config.yaml
n_head: 6
positions: "rope"
init: "normal"
init_std_qkv: 0.0305
decay_fraction: 0.899
MLP neurons of a small language model. Each row is named by its layer, matrix (gate and up: input weights; down: output weights) and neuron, and shows model dimensions 0-95. Each number is 200 + 20 x the weight over its row's rms, rounded and kept within 0 to 999. A neuron's up and down rows have the sign that makes its largest values positive.
Before each neuron's rows, "fires after" lists the tokens most often just before its 100 highest values on Wikipedia text that the model never trained on; "fires before" lists the tokens most often just after its 100 highest values on Wikipedia text that the model never trained on. A number after a token or word is its count.

fires after: "2" 44, "1" 12, "93" 7, " S" 7, "S" 6
fires before: "," 46, "." 6, ", the" 5, " he" 5, "i" 4
L11.gate75,208,174,199,230,196,236,217,197,200,197,193,191,215,194,208,192,189,208,224,183,167,185,228,191,181,139,225,209,193,192,204,185,168,195,172,210,190,211,200,222,181,218,207,181,181,234,195,163,191,223,223,184,190,217,185,209,204,186,196,218,188,175,172,209,195,181,213,178,210,218,210,189,204,189,193,202,199,208,188,194,237,214,201,206,196,180,195,177,185,193,155,220,176,190,183,195
L11.up75,190,189,183,234,221,218,192,187,209,195,209,228,159,171,193,179,229,212,161,204,200,208,172,173,206,176,188,197,235,214,205,193,197,203,193,215,200,222,200,185,175,187,207,239,229,223,199,234,204,217,248,211,151,189,183,198,201,204,196,216,216,190,183,199,184,206,179,205,183,229,187,181,170,207,208,229,174,189,207,212,195,217,227,238,211,174,209,174,162,215,198,207,229,186,231,166
L11.down75,205,184,218,216,171,203,206,209,183,230,220,194,162,181,220,215,192,185,173,212,221,172,206,216,208,225,192,192,204,189,200,201,173,208,214,236,189,209,214,154,182,211,241,218,188,180,193,192,200,225,251,185,212,185,168,197,226,183,205,208,217,238,187,205,215,227,249,178,201,213,212,233,195,200,222,177,207,189,209,191,176,164,201,193,212,193,165,201,179,208,219,173,170,186,190,196

fires after: " | " 50, " (" 29, "; " 21
fires before: "." 29, "; " 21, " | " 16, ")" 14, " |" 5
L6.gate181,164,156,252,178,178,207,183,210,219,229,223,179,208,202,200,214,223,235,205,189,196,208,240,169,234,182,210,187,198,209,194,175,229,233,203,208,208,201,196,194,197,176,230,184,199,184,188,219,227,183,217,191,220,197,200,213,207,202,221,200,216,202,219,190,198,214,243,199,191,229,191,205,220,230,190,193,260,192,186,203,196,192,190,210,185,215,168,205,196,194,211,160,200,222,213,199
L6.up181,204,207,219,206,194,142,233,203,214,215,197,206,204,216,205,256,209,198,221,230,192,198,191,171,186,210,176,185,205,214,190,201,198,200,205,190,231,190,170,186,203,193,197,176,202,173,165,198,201,179,181,179,205,216,210,230,181,179,201,188,204,171,214,206,194,193,207,165,164,216,239,208,227,204,212,196,233,198,192,178,205,179,194,206,164,187,210,189,231,213,222,211,213,225,203,223
L6.down181,185,193,177,199,193,182,190,182,192,170,183,217,193,201,191,243,173,197,228,204,234,201,192,208,211,198,203,234,181,179,170,158,187,221,211,192,227,238,166,188,188,216,205,219,191,186,195,175,183,193,217,215,178,211,194,211,194,185,192,206,170,220,195,204,189,191,196,183,213,225,222,173,234,200,217,221,205,183,183,207,203,191,236,200,160,202,171,220,168,186,207,181,186,214,199,196

fires after: "\n" 47, "\n\n" 7
fires before: "2" 52
L8.gate342,169,161,182,205,203,200,183,180,188,196,187,186,182,177,187,206,162,225,194,193,205,204,208,183,231,169,233,189,182,191,176,219,201,227,201,199,203,202,217,183,217,182,214,194,199,185,180,204,199,210,192,209,182,221,201,178,207,213,202,176,224,189,172,200,241,184,160,204,226,193,155,165,188,173,223,196,207,187,190,202,158,213,167,250,191,204,211,213,209,203,193,197,160,195,257,174
L8.up342,215,212,212,190,200,212,176,193,225,177,204,190,200,155,181,183,188,183,203,193,212,196,201,236,208,197,220,188,218,198,199,196,185,212,163,193,232,186,187,232,207,196,216,213,183,183,181,189,158,207,209,203,169,211,182,188,186,163,181,208,197,197,192,205,211,219,214,246,204,213,213,176,237,196,204,207,168,167,188,217,205,203,160,181,143,198,240,197,180,221,159,196,224,162,208,175
L8.down342,196,189,208,211,195,147,215,191,215,212,204,197,191,208,203,183,210,219,229,193,189,185,153,177,259,198,197,236,213,224,203,174,242,182,213,169,195,188,178,204,201,234,187,254,224,206,208,211,223,195,176,223,205,233,183,224,192,171,207,230,197,217,183,219,192,153,178,243,228,183,203,243,234,182,182,232,182,174,181,175,213,214,179,208,209,201,199,218,186,202,198,176,199,190,187,192

fires after: "| " 38, "\n" 32, " v" 4, " k" 4
fires before: "." 40, " |" 15, " | " 7, " " 5
L11.gate36,181,200,212,225,199,219,199,181,215,158,205,192,228,211,188,176,202,192,199,153,174,223,213,193,195,211,243,219,221,203,211,206,204,216,211,211,201,206,204,207,165,189,201,158,196,178,192,176,214,222,194,199,226,184,203,192,178,219,249,185,172,201,145,195,235,223,160,243,198,182,161,191,208,187,212,183,188,239,225,209,180,224,153,177,181,203,186,196,205,190,189,188,195,203,207,193
L11.up36,205,213,217,214,185,213,216,234,196,195,204,189,202,206,199,175,193,218,202,180,178,193,207,191,184,187,200,200,231,189,185,195,216,214,229,164,175,237,195,198,211,172,237,204,171,232,198,219,227,201,174,210,208,169,204,188,185,206,194,159,181,229,206,207,183,196,185,165,187,223,180,196,204,220,193,220,174,208,200,217,184,216,232,203,152,193,213,221,197,225,188,231,220,194,213,190
L11.down36,242,226,175,201,162,169,214,229,175,205,191,193,157,228,230,203,206,223,202,242,226,224,200,228,177,177,215,183,191,187,193,200,160,216,190,230,201,204,209,185,187,211,198,229,182,168,206,219,208,206,202,191,221,200,229,197,196,215,228,192,151,196,220,206,168,184,201,182,187,163,219,216,185,214,194,216,184,201,200,218,188,216,238,191,205,195,234,202,212,217,235,184,210,215,226,223

fires after: "." 92, "\"." 5
fires before: "==" 34, "In" 9, "He" 8, "F" 7, "===" 6, "A" 5
L12.gate95,161,185,213,204,215,234,185,201,187,209,229,192,214,187,165,206,187,216,184,183,185,186,219,205,221,210,197,194,234,203,195,206,175,218,149,213,170,179,187,194,196,198,216,189,205,209,185,178,201,182,193,206,209,184,217,169,229,169,244,240,214,197,199,207,197,216,191,188,191,218,174,212,223,188,224,161,223,232,225,207,214,162,214,178,205,184,166,187,135,171,189,189,192,188,172,224
L12.up95,211,205,223,194,190,183,190,174,180,202,212,182,203,182,198,205,163,209,198,190,213,199,201,172,193,179,202,220,176,203,191,241,181,200,206,195,201,221,208,197,187,178,192,196,175,220,230,224,147,205,199,205,210,202,193,222,225,176,206,234,224,222,207,188,191,182,198,181,194,211,197,176,181,212,241,209,226,239,181,171,246,157,208,189,187,205,177,199,197,203,211,191,211,189,194,191
L12.down95,193,215,227,193,223,186,238,194,200,222,178,187,203,165,195,184,191,192,171,184,217,200,197,216,184,193,220,224,215,136,197,205,170,209,171,170,222,207,197,201,195,212,214,212,185,187,222,212,196,213,198,205,200,196,192,185,181,179,190,188,207,203,226,181,168,188,195,200,188,223,214,217,193,205,190,193,192,207,223,190,195,200,208,195,217,200,206,203,223,189,205,205,172,215,204,218

fires after: " | " 43, " " 19, "; " 8, " round" 7
fires before: " | " 30, "'" 11, " |" 8, " to" 8, "'," 7, "; " 6
L7.gate8,187,208,229,185,211,201,204,216,221,169,191,190,181,195,188,208,225,227,212,198,159,178,227,179,255,190,193,180,161,207,186,202,186,213,213,209,186,200,169,207,228,178,188,205,217,221,255,184,219,212,171,191,239,212,245,181,204,207,215,199,192,177,204,213,170,199,213,197,175,199,224,207,187,198,236,205,235,217,203,173,205,197,204,230,214,191,208,232,203,231,214,178,181,180,217,237
L7.up8,167,189,218,234,215,220,194,218,199,208,214,195,205,220,215,227,196,246,185,185,207,226,198,217,196,214,185,196,169,213,185,204,178,189,221,232,233,175,241,198,199,224,196,191,225,236,188,188,189,225,213,204,227,216,237,235,175,225,202,210,215,194,204,171,199,203,229,173,193,165,212,187,227,234,173,202,169,164,198,203,196,175,221,188,214,202,200,217,190,180,186,185,221,194,217,145
L7.down8,202,206,199,254,226,193,195,211,198,190,191,168,213,196,156,233,199,197,218,188,195,183,239,203,213,175,201,173,172,192,194,186,159,228,202,208,220,199,203,231,185,175,203,201,222,201,218,165,184,210,168,207,197,221,199,240,219,196,191,190,189,145,193,227,211,197,214,215,169,223,213,153,187,203,189,225,204,192,242,184,193,200,197,200,211,182,183,259,234,211,215,231,218,196,236,201

fires after: "-" 21, " was" 15, " is" 7, " Preceded" 5, " Succeeded" 4, " has" 4
fires before: ":" 27, "2" 10, " by" 10, " a" 5, " the" 4, "1" 4
L7.gate253,185,200,231,254,229,226,176,186,181,148,214,188,207,233,218,190,205,217,158,199,203,198,216,188,219,222,222,207,207,212,170,232,204,183,164,207,228,219,202,196,214,196,242,195,200,185,205,208,199,209,172,236,207,192,194,175,187,188,192,191,235,190,194,181,181,191,217,197,153,185,183,214,181,176,195,196,226,200,201,213,178,198,184,201,209,191,160,181,208,199,207,221,188,228,196,196
L7.up253,172,181,227,234,186,223,237,181,213,210,212,186,182,199,213,209,232,209,172,169,215,167,176,155,187,181,196,206,198,202,185,200,202,192,180,203,231,211,217,207,208,188,213,219,192,173,208,231,171,203,188,210,171,184,187,177,191,199,171,210,191,214,224,165,199,183,190,188,170,189,148,213,176,203,199,177,203,168,186,211,177,207,212,206,207,199,180,170,240,187,169,246,186,193,215,186
L7.down253,193,198,206,187,173,199,230,239,220,221,201,203,206,187,218,217,212,181,200,216,201,183,205,165,205,191,159,199,184,202,199,184,199,189,187,181,206,217,200,155,206,168,206,223,200,193,200,234,190,194,217,236,173,185,182,187,211,201,208,167,210,219,186,200,207,189,187,204,203,175,205,214,207,204,210,200,200,187,178,178,206,202,206,209,218,196,181,188,177,215,177,220,191,191,213,198

fires after: "2" 34, "9" 13, "-" 13, "1" 8, "–" 8, " " 4
fires before: " |" 21, "–" 20, ":" 17, " z" 4, " |  |" 4
L8.gate18,227,207,211,211,220,210,171,191,181,182,239,209,236,204,207,217,204,206,195,190,184,179,176,193,225,175,209,188,240,209,180,167,168,184,220,200,212,203,202,210,199,191,200,193,178,240,209,141,211,206,208,187,186,206,191,239,185,199,227,202,200,189,176,209,191,193,219,225,234,222,187,177,166,160,191,222,250,202,231,196,198,180,183,224,187,198,210,202,161,181,181,186,164,179,207,206
L8.up18,210,200,211,217,234,225,208,190,178,175,225,195,198,196,208,182,205,182,202,180,204,204,206,195,197,183,204,231,204,219,215,208,183,227,231,252,215,190,201,184,193,199,191,195,200,185,202,194,192,218,212,236,221,217,231,210,176,141,177,188,207,181,177,193,210,169,190,224,201,211,235,223,230,226,206,234,180,173,198,218,191,207,232,203,218,198,208,192,219,210,229,231,198,190,182,169
L8.down18,203,208,231,202,179,235,180,194,195,137,218,191,212,222,209,172,215,185,183,219,191,184,174,212,199,205,222,213,200,212,161,215,175,232,219,218,191,185,202,189,236,204,163,199,190,201,192,159,182,219,203,226,224,218,208,229,207,176,211,242,154,202,239,204,194,191,155,226,241,237,200,214,185,187,210,223,170,176,218,179,229,195,192,203,200,188,209,222,192,175,194,189,224,231,204,188

fires after: " (" 58, "′" 9, "2" 7, "." 6
fires before: "." 57, ")" 15, "″" 8, " mi" 6
L8.gate254,205,197,224,201,208,186,214,167,215,186,202,207,198,205,179,246,217,185,203,223,191,204,204,185,220,207,208,162,207,166,226,187,183,208,184,194,223,190,204,161,218,212,227,208,174,165,208,144,212,212,214,167,206,184,206,201,192,221,230,212,174,160,197,222,229,168,207,214,194,178,216,210,155,167,198,151,209,189,173,230,225,244,200,217,215,215,198,192,218,224,201,191,193,221,225,205
L8.up254,206,232,190,166,200,205,218,172,208,175,207,217,179,201,203,223,218,187,199,224,201,173,205,202,212,202,214,196,184,186,204,202,217,233,219,225,194,195,195,179,211,218,160,211,144,195,219,203,156,211,240,192,253,203,181,216,180,209,183,198,197,168,188,267,204,201,216,190,215,173,227,173,185,188,205,209,217,211,192,210,225,201,219,183,161,219,214,233,186,206,220,200,192,171,230,198
L8.down254,184,208,213,198,187,206,229,179,177,158,219,204,207,216,211,183,166,213,214,201,225,178,197,192,201,214,172,208,210,227,185,182,206,199,220,235,188,175,213,208,225,188,178,201,217,212,198,242,221,174,196,203,215,220,206,193,178,212,210,177,212,181,219,236,206,218,204,206,194,170,218,187,236,203,217,257,185,184,183,203,213,192,207,216,208,178,186,224,205,206,223,216,204,167,187,162

fires after: " (" 42, " | " 19, "; " 10
fires before: "." 27, ")" 16, "; " 9, " | " 6, " (" 4
L6.gate153,181,179,236,193,218,191,214,227,197,187,221,219,249,230,191,216,226,230,204,181,156,209,236,210,193,193,234,203,196,195,195,135,196,191,215,174,184,227,165,190,196,201,232,205,206,194,220,191,238,202,206,169,211,229,196,215,239,210,218,184,208,199,168,192,192,189,233,205,178,213,201,206,188,198,180,210,219,192,203,183,201,194,170,227,170,214,185,209,231,210,232,168,186,220,193,208
L6.up153,199,180,217,189,166,180,213,204,222,206,148,181,226,241,197,194,193,215,200,205,204,234,196,206,210,210,232,161,187,223,170,189,202,199,159,184,223,220,199,203,186,211,223,186,154,166,172,255,185,166,214,182,209,206,209,222,166,215,180,209,229,219,196,213,202,200,216,198,191,206,197,222,252,227,191,218,175,205,226,221,224,240,210,195,187,203,180,230,236,186,192,213,223,230,196,201
L6.down153,173,197,199,204,200,222,180,190,218,154,189,194,225,193,203,186,184,224,165,200,212,215,213,202,187,196,231,150,181,209,176,170,213,218,164,204,228,207,218,166,206,219,187,174,211,191,181,189,211,203,196,211,169,232,209,214,219,194,157,188,208,239,213,179,207,168,212,167,220,205,229,207,222,226,204,227,210,190,234,189,220,204,211,149,188,237,181,230,195,215,191,206,195,212,198,215

fires after: "2" 35, "| " 31, "\n\n" 6, "\n" 5
fires before: " |" 34, "–" 6, " |  |" 5, ":" 5, " details" 4
L5.gate114,191,184,187,212,217,232,195,233,164,163,194,188,226,201,203,197,190,191,178,183,211,204,220,219,217,208,220,213,246,192,219,197,175,245,199,216,190,196,203,169,185,218,218,198,234,216,230,198,212,213,211,227,225,227,187,188,203,178,222,230,207,203,193,200,232,191,200,192,212,235,183,206,205,153,181,206,169,218,200,195,181,190,190,178,187,205,193,169,217,185,182,217,169,191,213,197
L5.up114,205,198,216,187,197,211,218,192,174,182,202,213,190,189,185,194,206,147,207,225,191,232,189,192,207,184,227,207,199,206,232,216,226,181,220,218,208,207,197,192,211,210,224,197,219,194,234,156,213,214,249,196,172,197,236,212,261,176,183,238,210,194,161,203,208,181,193,194,241,199,202,171,209,169,227,204,210,205,239,226,194,218,181,176,207,191,219,199,212,180,201,200,245,177,224,204
L5.down114,182,186,211,211,187,223,204,183,187,186,205,219,200,212,171,202,200,173,212,197,193,196,191,200,211,235,179,176,198,188,224,206,229,188,199,215,210,217,229,217,206,211,200,199,206,169,210,208,180,238,177,181,212,191,244,174,223,176,206,200,209,213,164,175,139,192,178,189,251,176,196,183,185,162,210,215,197,211,227,214,200,199,216,189,211,201,204,178,198,170,208,227,205,190,176,193

fires after: "| " 16, "2" 12, "1" 11, "\n" 9, "93" 8, "–" 7
fires before: " |" 26, "–" 17, "." 12, "," 8, ":" 5, " | " 4
L5.gate228,179,172,184,251,187,219,151,204,160,162,207,208,219,215,203,196,185,214,187,193,192,196,196,197,181,213,198,246,208,212,164,190,184,240,184,204,225,180,179,210,230,236,213,188,222,218,231,188,194,207,164,208,182,210,202,193,191,165,218,198,217,181,190,208,177,204,186,168,194,223,187,178,206,212,208,200,222,168,207,236,201,204,189,192,203,232,206,170,196,204,204,141,153,184,226,174
L5.up228,206,158,218,216,194,205,196,217,232,140,190,188,174,182,213,203,198,206,208,189,201,189,216,208,208,242,173,205,210,187,215,205,209,214,197,192,189,213,193,202,209,160,200,193,205,198,204,226,215,214,227,194,225,226,205,210,206,194,164,204,178,193,216,178,213,199,205,189,196,209,186,212,193,205,208,153,192,232,198,220,192,182,229,186,201,216,193,209,227,181,190,219,175,147,222,202
L5.down228,175,230,221,225,220,217,202,154,212,199,205,165,216,243,190,203,219,226,177,228,243,190,197,201,191,165,191,194,205,219,204,170,209,225,193,201,188,189,194,198,238,229,250,214,202,196,176,194,181,209,194,174,181,227,162,208,173,227,206,207,236,202,176,210,219,182,182,197,204,171,202,217,194,177,206,197,215,213,208,212,202,204,210,194,179,202,194,215,176,186,248,180,228,203,186,199

fires after: "2" 36, " the" 7, "95" 6, "86" 4, "1" 4
fires before: "." 27, "," 18, " and" 5, "\n\n" 4
L8.gate152,222,182,191,196,239,211,197,214,216,170,200,228,188,176,193,207,172,171,177,205,219,169,166,213,240,192,205,179,208,210,242,199,182,214,196,207,213,203,217,194,200,218,211,213,201,224,172,194,167,218,232,221,195,178,194,193,188,166,197,202,212,167,176,197,179,205,215,226,205,235,237,190,181,203,197,217,182,229,197,194,216,194,220,176,155,196,174,180,191,188,159,213,179,202,208,179
L8.up152,207,198,196,203,237,197,222,177,173,164,226,209,196,191,201,202,196,176,197,219,188,211,170,196,178,184,215,180,180,186,189,217,177,172,172,220,214,207,200,205,213,166,194,219,206,214,172,195,186,235,171,215,207,212,178,152,205,196,224,198,200,205,154,181,235,210,198,228,224,188,228,181,205,184,197,191,204,183,226,155,167,217,178,180,215,240,217,205,212,201,220,190,215,200,202,226
L8.down152,192,199,175,196,182,224,185,188,212,236,185,225,182,159,179,208,141,182,210,249,175,197,212,208,211,183,187,204,237,240,205,168,224,191,215,185,196,186,195,183,193,205,185,198,188,210,188,191,175,172,217,200,224,207,177,238,193,167,165,199,236,194,201,217,214,220,199,202,204,210,192,155,182,199,222,195,172,182,198,207,211,186,202,221,183,177,176,193,195,199,161,215,191,177,189,191

fires after: " | " 65, "; " 28
fires before: "; " 26, "." 26, " | " 19, " |" 9, "," 5
L5.gate249,181,201,226,209,235,202,189,175,203,203,203,211,211,198,207,188,228,219,183,201,170,207,232,172,190,186,186,170,192,200,166,190,216,188,176,208,246,218,209,189,189,208,212,195,226,207,170,208,208,230,202,216,187,189,170,194,201,165,208,180,184,203,229,231,199,253,205,217,188,162,209,183,171,232,216,220,222,200,195,188,226,194,182,213,212,217,207,249,191,201,168,184,166,202,233,203
L5.up249,194,190,193,260,178,211,241,231,198,191,209,153,207,209,162,220,206,216,188,206,220,224,230,177,173,207,170,196,200,202,197,208,180,191,199,236,221,163,188,191,209,167,187,195,211,190,187,191,173,232,223,205,237,188,217,213,206,185,235,198,233,236,196,186,212,241,177,200,183,221,218,222,224,211,186,179,183,218,219,184,206,210,189,185,193,173,195,210,207,200,213,203,178,174,189,192
L5.down249,177,203,211,179,173,223,202,184,201,174,210,245,200,221,171,174,204,208,175,182,194,228,205,169,221,166,197,183,189,231,196,175,236,158,196,215,212,213,218,234,215,218,193,183,183,233,191,213,218,226,197,201,216,204,195,220,210,166,182,227,194,205,175,217,175,238,209,195,177,181,206,186,167,187,225,230,193,177,202,212,179,208,203,201,223,190,215,225,225,182,189,188,192,209,220,203

fires after: " the" 31, " in the" 16, " of the" 8, " since" 6
fires before: "2" 28, "1" 24
L13.gate326,168,195,189,188,209,202,193,209,161,207,210,205,180,219,214,221,205,199,168,196,204,173,211,188,206,182,151,203,205,239,175,231,160,212,206,246,190,209,181,196,185,236,202,214,196,229,187,223,205,149,214,198,201,196,204,186,178,236,225,222,229,202,226,171,196,231,197,200,232,200,212,184,215,208,170,192,225,195,213,216,190,189,219,205,188,212,202,187,168,202,184,167,207,212,185,200
L13.up326,173,166,227,196,179,223,214,187,195,210,191,226,188,205,223,193,178,237,278,206,214,197,220,173,211,237,208,183,183,241,206,197,174,190,185,203,183,197,179,213,224,207,200,189,232,204,169,210,189,210,229,191,218,196,213,192,192,195,179,225,223,200,162,185,190,187,198,231,166,221,195,174,195,210,179,199,206,208,163,203,200,207,197,204,203,206,192,206,167,211,205,228,171,156,205,184
L13.down326,193,206,204,230,168,204,202,186,199,201,212,222,222,192,227,181,190,203,213,188,191,153,214,202,193,226,180,221,229,201,173,207,223,208,183,235,199,186,217,182,240,205,190,210,225,169,206,189,192,139,203,193,184,222,202,192,210,195,209,197,212,228,181,193,196,221,191,241,236,198,207,187,198,174,198,208,226,206,167,200,223,188,236,198,206,238,243,195,183,240,194,189,198,219,187,237

fires after: "." 80, " H" 7, " Wh" 4
fires before: ")" 22, " |  |" 15, "%" 11, " |" 11, "." 6
L13.gate1,214,176,215,211,218,240,187,186,151,194,190,179,207,206,194,155,214,199,187,187,191,220,237,169,200,176,212,175,194,205,248,212,185,197,215,196,175,192,201,225,159,239,218,167,210,230,203,207,171,185,223,165,246,194,201,237,192,196,209,207,180,172,211,206,191,220,190,197,205,218,209,203,185,226,216,196,193,201,173,222,219,176,191,219,208,196,229,223,253,213,204,207,184,230,212,228
L13.up1,191,177,235,221,180,208,188,191,168,219,205,191,204,210,174,205,215,214,208,192,207,221,192,198,202,213,224,205,215,199,188,196,222,192,187,186,200,242,233,180,198,199,173,168,164,184,187,169,195,186,183,198,214,175,179,214,202,176,206,197,191,135,185,229,226,176,248,208,225,200,189,211,189,184,211,204,184,201,191,213,208,183,192,182,199,225,175,198,187,222,168,213,206,209,160,231
L13.down1,214,192,191,211,190,214,233,185,184,206,205,226,172,187,190,173,201,153,207,185,180,216,230,240,186,187,220,184,202,186,189,198,202,201,164,211,221,228,179,163,207,201,212,213,157,172,197,212,209,204,223,201,231,173,238,192,195,226,224,203,202,204,196,208,181,203,207,203,195,174,195,210,161,185,206,205,177,208,246,210,188,194,229,193,212,246,187,139,200,223,169,193,234,183,177,179

fires after: " | " 60, " (" 11, ": " 4, "ens" 4, " |  | " 4, "d" 4
fires before: "." 21, " | " 20, " |" 9, ")" 7, ": " 4, "," 4
L3.gate122,191,191,196,198,216,169,215,172,178,212,172,183,189,227,193,194,163,177,179,178,193,184,191,159,193,215,218,213,213,182,203,165,201,213,196,185,226,199,184,221,193,197,189,178,237,177,236,191,239,190,176,228,206,174,202,207,198,195,196,202,181,182,262,214,174,219,196,202,195,202,201,203,175,206,217,209,223,186,185,214,223,225,208,196,179,146,175,201,202,199,223,184,217,242,194,192
L3.up122,212,186,186,226,178,208,202,194,225,201,183,183,206,196,208,205,205,227,189,190,175,226,189,172,157,194,219,166,191,230,253,196,188,194,196,227,219,196,234,207,239,215,201,212,196,200,208,230,195,203,206,235,195,187,212,212,190,198,169,204,234,200,219,196,230,174,192,184,199,169,214,201,256,210,171,214,146,191,225,229,222,187,197,203,217,199,174,220,207,175,216,199,211,221,196,220
L3.down122,222,210,224,199,227,227,214,191,209,203,210,208,183,199,195,219,224,200,191,203,177,180,171,192,211,210,198,173,218,179,194,204,226,167,213,165,207,165,183,203,190,201,209,155,214,195,187,225,219,183,193,179,203,194,183,234,204,197,207,212,230,251,228,208,183,260,214,159,206,204,184,212,221,199,213,242,203,185,210,235,197,205,185,194,173,195,180,229,158,182,200,215,200,196,211,189

fires after: " | " 63, " (" 19, "; " 16
fires before: " | " 31, "." 18, "; " 13, " |" 11, " (" 7, ")" 7
L5.gate211,160,156,224,214,187,217,173,178,196,203,195,195,211,217,161,227,198,203,203,205,200,230,219,186,212,179,202,173,157,212,206,198,194,168,223,199,213,197,163,228,218,221,203,201,178,249,190,170,224,188,226,198,213,207,239,203,187,167,218,186,228,156,185,163,216,211,192,204,171,186,183,196,200,198,204,196,154,215,218,169,218,198,151,205,182,176,189,198,204,187,194,170,138,191,198,207
L5.up211,213,197,221,191,195,164,236,200,249,215,166,128,199,241,216,236,196,223,194,207,146,193,189,164,195,190,211,195,205,214,206,184,184,214,184,229,218,208,192,186,217,173,210,175,223,186,164,231,206,206,194,172,207,194,202,235,198,234,192,212,209,175,207,219,208,231,218,186,187,206,231,193,206,218,212,215,223,193,178,202,218,196,178,229,199,236,167,227,209,227,196,187,215,246,200,218
L5.down211,168,196,185,167,197,197,204,185,199,203,196,187,209,191,180,216,225,202,202,194,180,215,208,199,229,168,191,174,197,203,191,201,210,202,187,211,203,192,216,192,214,205,186,187,212,210,210,201,220,240,223,205,164,209,211,207,181,176,185,231,200,201,193,169,174,189,208,196,189,185,198,165,247,232,212,239,201,211,219,212,196,201,199,199,171,243,181,217,185,136,212,202,186,205,178,218

fires after: " " 29, ":" 10, "3" 10, "6" 7, "," 7, "." 6
fires before: " | " 28, " |" 13, "'" 11, "'," 10, "." 4, "0" 4
L6.gate328,182,190,192,199,188,187,182,172,214,224,228,165,204,221,201,169,178,232,200,202,195,221,224,204,221,205,186,188,155,200,173,190,219,218,210,177,206,230,197,181,215,206,223,180,217,208,219,215,237,179,193,188,205,169,219,204,188,224,232,191,213,178,214,147,158,212,188,222,219,218,220,213,174,227,230,202,220,156,172,198,208,181,163,257,199,214,199,203,198,190,210,196,213,209,206,225
L6.up328,183,196,205,200,174,231,196,201,160,192,194,208,204,193,194,173,183,198,205,187,247,197,220,171,221,177,194,234,201,220,199,237,181,200,192,218,217,221,187,206,199,188,213,194,193,249,200,175,160,185,223,229,187,198,210,212,193,170,195,213,179,203,194,185,165,205,204,214,187,205,200,146,207,214,195,214,182,194,218,185,196,177,198,177,186,210,229,184,196,164,212,157,174,167,215,212
L6.down328,217,191,173,198,190,183,191,177,219,231,221,199,200,242,230,204,190,222,200,213,208,238,258,151,201,166,181,199,196,212,181,178,203,185,192,210,211,173,232,202,214,218,203,173,207,212,209,217,209,235,169,220,190,184,197,204,194,211,225,173,201,198,183,205,223,189,174,218,190,232,227,164,241,218,242,178,200,168,190,191,200,203,195,216,178,215,185,196,223,193,188,233,183,203,211,193

fires after: ":" 48, "." 37, " No" 5, "f" 5
fires before: " |" 31, "\n" 25, " (" 21, ")" 10
L13.gate215,235,188,199,206,200,210,189,239,229,196,205,218,185,197,193,204,211,189,197,203,189,184,199,204,197,203,221,179,169,199,198,193,224,216,223,174,159,218,223,204,205,195,233,191,175,210,145,210,200,184,212,206,179,194,203,192,192,159,194,218,190,225,203,232,195,221,192,217,179,192,179,185,205,199,210,176,219,224,187,232,171,209,212,217,171,213,210,187,211,200,217,186,166,210,165,197
L13.up215,161,175,191,191,186,202,180,173,159,202,192,210,204,210,178,257,177,247,211,192,184,169,181,193,211,170,144,227,204,214,200,176,222,230,182,203,234,193,212,177,214,159,207,204,173,170,226,218,203,197,219,193,191,198,220,190,199,237,179,173,199,171,187,203,209,195,201,216,240,195,211,173,180,218,172,164,224,198,182,194,214,203,209,245,202,215,194,208,182,179,222,172,205,193,203,199
L13.down215,202,205,210,199,145,178,196,228,208,219,209,230,158,220,190,174,212,206,223,197,174,185,221,195,204,176,170,208,199,194,197,209,239,184,243,192,199,181,221,216,209,218,194,180,200,201,196,171,180,219,233,193,202,209,168,189,182,192,218,205,258,179,198,193,210,201,202,156,210,222,159,177,193,187,216,213,239,200,205,240,164,200,163,193,203,170,195,187,205,203,188,200,218,209,219,203

fires after: "\n" 37, "." 20, " •" 7, "ens" 5
fires before: " •" 17, ": " 12, ")" 10, " (" 8, " Time" 4
L3.gate293,210,211,178,177,188,195,210,191,212,222,183,193,189,206,201,195,255,181,184,202,217,208,161,179,209,211,217,194,231,205,211,172,196,209,186,171,214,198,193,198,236,207,212,210,199,227,208,197,210,217,202,225,200,174,215,217,220,201,197,193,201,192,212,180,201,199,215,179,216,174,203,195,188,178,168,148,172,174,207,192,215,172,199,214,184,175,215,171,199,177,197,199,169,217,228,215
L3.up293,239,172,196,185,165,187,185,185,210,221,186,169,210,198,194,193,208,200,191,228,213,195,190,182,204,212,206,213,198,172,222,187,214,204,196,162,206,179,183,245,177,147,199,194,210,172,194,190,243,204,166,157,167,213,187,166,188,197,228,205,200,191,209,208,187,209,207,197,201,184,195,154,151,248,195,186,192,197,195,218,195,178,183,214,181,183,194,215,197,196,219,179,173,218,192,219
L3.down293,190,212,241,192,233,252,174,210,179,213,180,211,189,178,162,221,191,211,214,200,175,194,168,175,194,187,195,175,195,205,224,222,199,207,212,167,207,197,208,212,192,189,166,168,221,196,193,235,207,155,202,187,188,225,212,183,210,172,218,185,156,212,189,208,226,196,210,179,154,196,161,198,183,200,235,213,224,233,199,197,203,199,177,183,198,178,176,183,184,197,177,180,202,216,195,191